Weights of a small transformer language model.
Size: 9 layers, width 192, MLP 768 GELU, vocabulary 1024, 4.38M parameters.
MLP neurons of a small language model. Each row is named by its layer, matrix (down: output weights) and neuron, and shows model dimensions 64-159. Each number is 128 + 24 x the weight over its row's rms, rounded and kept within 0 to 255.
After each neuron's rows, "fires before" lists the tokens most often just after its 100 highest values on Wikipedia text that the model never trained on.

L2.down453 [ 92 131 125  95 147  95 120 151 137 116 158 136 101  92 144 154 137 111 175 138 147 142  92 128 138 101 119 142 146  91 170 136 122 134 142 140  96 118 145 163  98 167 138 122 176 147 156 136 126 147  99 128  90 126 156 145 127 112 117 118  99 141 137 138 184 133 160 169  95 143 126 120 149 125 146 116 118 168 125  92  97 100 157 136 127  95 111 125 110 153 117  94 148 118 150 104]
fires before: "-", "ong", "bum", "l", "th", "one"

L2.down131 [117  95 146 175 125 138 120  66 136 189 157  84 125 103 145 118 132 139 144  83 148 106 125 130 126 122 128 187 126 146 155 145 105 102 112 135 152 154 163 115 101 146  98 157 145 130 155 122 170 116 108  84 163 149 128 141 150 109 132 120 134 114 127 121 125 120 147 128 166 154 127  87 108 126 108 114 138 102 142 141 117 103 121 144 100 144 161 138 158 115 173 162 101 119 114 145]
fires before: "an", "ir", "ro", "re", "ose", "ough"

L2.down529 [167 100 143 182 130 114 124 148 131  68 111 162 130 152 155 136 133 142 143 138 122 107 116 170 134 105 124 106 125 114 122  84 127 143 120 130  97 125 113 113 114 206 103 102 115 101 133 105 110 114 142 159 134  88 108 136 117 153 151 135 165 110 160 131 150 147 104 116 112 117 110 117 128 130 145 126 161  95 129 159 114 115 128 154 129 116 119 160 120 187 108 139 169 110 166 110]
fires before: "-"

L6.down273 [138 113 148 102 129 124  97 124 128 109 113 137 117 134 137 142  95 135 116 155 102 118 166 130 167 159 165  95  88 153  74 137 145 119  90 118 146 133 125 157  92 138 139 132 145 158 100 157  94 159 126 180 122 100 144 107  89 107 124 151 150  98 151  90 147 126 131 124 146 124 163 162 125 112 105 110 120 139 107 188 184 114 144  99 103 106 105 137 115 112 134 160 133 130 147 122]
fires before: " The", " It", " He", " In", " A", " O"

L6.down75 [133 124 106  92 105 129 114 116 131 138 141 168 129 101 142 171 137 135 120 111 126 156 137 154 153 119 115 162 157 117  94 133 101 105 109 115 134 153  87 149 130 159 125 114 159  97 153 120  98 147 165 122 144 137  86 107 125 150 165 150 118 135 147 119 120 115 155 121 150 108 124 120 173 116 140 101 149 115 104  99 129 111 101 168 118 110 133 131 173 105 110 120  93 133 116 141]
fires before: " The", " It", " In", " A", "m", " R"

L2.down484 [139 111 132 137 149 144 106 116 140  83 157 154 155 104 128  98 122  98 157 145 153 123 148 108 138 119 138 155 138 120 133 143  86  85 128 158 167 113 123 136 138 140 164 155 127 157  90 162 109 127 143 112  95 161 115 155 150 143 131 140 108 150 122 150 113 160 113 112  99 129 113 149 152  86 126 131 117 148  92 131 121 151 109 125  78  84 150  94 133 135 149 196 126 136  88 152]
fires before: "m", "t", "ound", "ch", "r"

L2.down713 [161 144 112 133 139 117 158 106 158 174  91  49 110 204 151 137 129  87  94 122 122 139 145 142 119 142 130 146 100 149 135 100 123 130 149 136 152 105 169 121 141 139 137 116 119 117 146 165 111 133 104  91  83 162  92 154 135 147 155  85  62 121 148 154 113 113  97 134 113 117 177 137 135 172 121  93 121 153 129 141 131  93 130 129 101 112 116 136 144 115 143 163 125 135 114 126]
fires before: "es", "ork", "ou", "ear", "|\n"

L2.down586 [155 144 126 159 108  74 155 164 158  99 125  78 157 129 103  89 130  76 108 155 117  64 108 123 133 125 190 110 155 115 120 116 122 154  98 113 123 149 136 127 114 103  94 148 141 120 137 127 119 139 156 132 107 129 167 117 136 125 136 149 158 135 125 162  86 142 145 128 117 136 116 129 124 148 194 117 134 121 127  89 127 113 116 153 123 133  93 132 128  82 141 162 149 161 141 183]
fires before: " |", "ly", "n", ";"

L2.down569 [132 161 134 100 135 113 135 118 134 122 126 108 135  86  84  89  91 122 172 132 127 121 169  96  95 153 167 113 119 110 146 132 112 162 183 108  86 189 173 131 134  98 164 154 157 118 138 105 122  77 131  99 169 146 151 116 129 128 106 128 135 125  88 165 131 141 112 130 143 106 117 118 170 134 114 121 170 132 102 119 112 149 157 150 135 130 149 103 117 157 160 122 118 113 135 111]
fires before: "le", "out", "ov"

L2.down16 [147 137 117 114  94 129 148 130 150 115 182 138 135 101 129 121 127 109 101 108 118 135 118 135  88  89 115  98 150  88 135 108 163 133 126 105 129 117 110 113 104 135 101 128 125 135  91 111 151 145 157 128 121 136 147 115 154 136 119  84 127 143 152  81 185 132 164 141  89 139 187 105 146 132 114 180 126 131 137 115 145 103 166 121 119 167 102 162 133 135  87 144 101  97 112 140]
fires before: ",", "\n", "t", "re", "9", " ("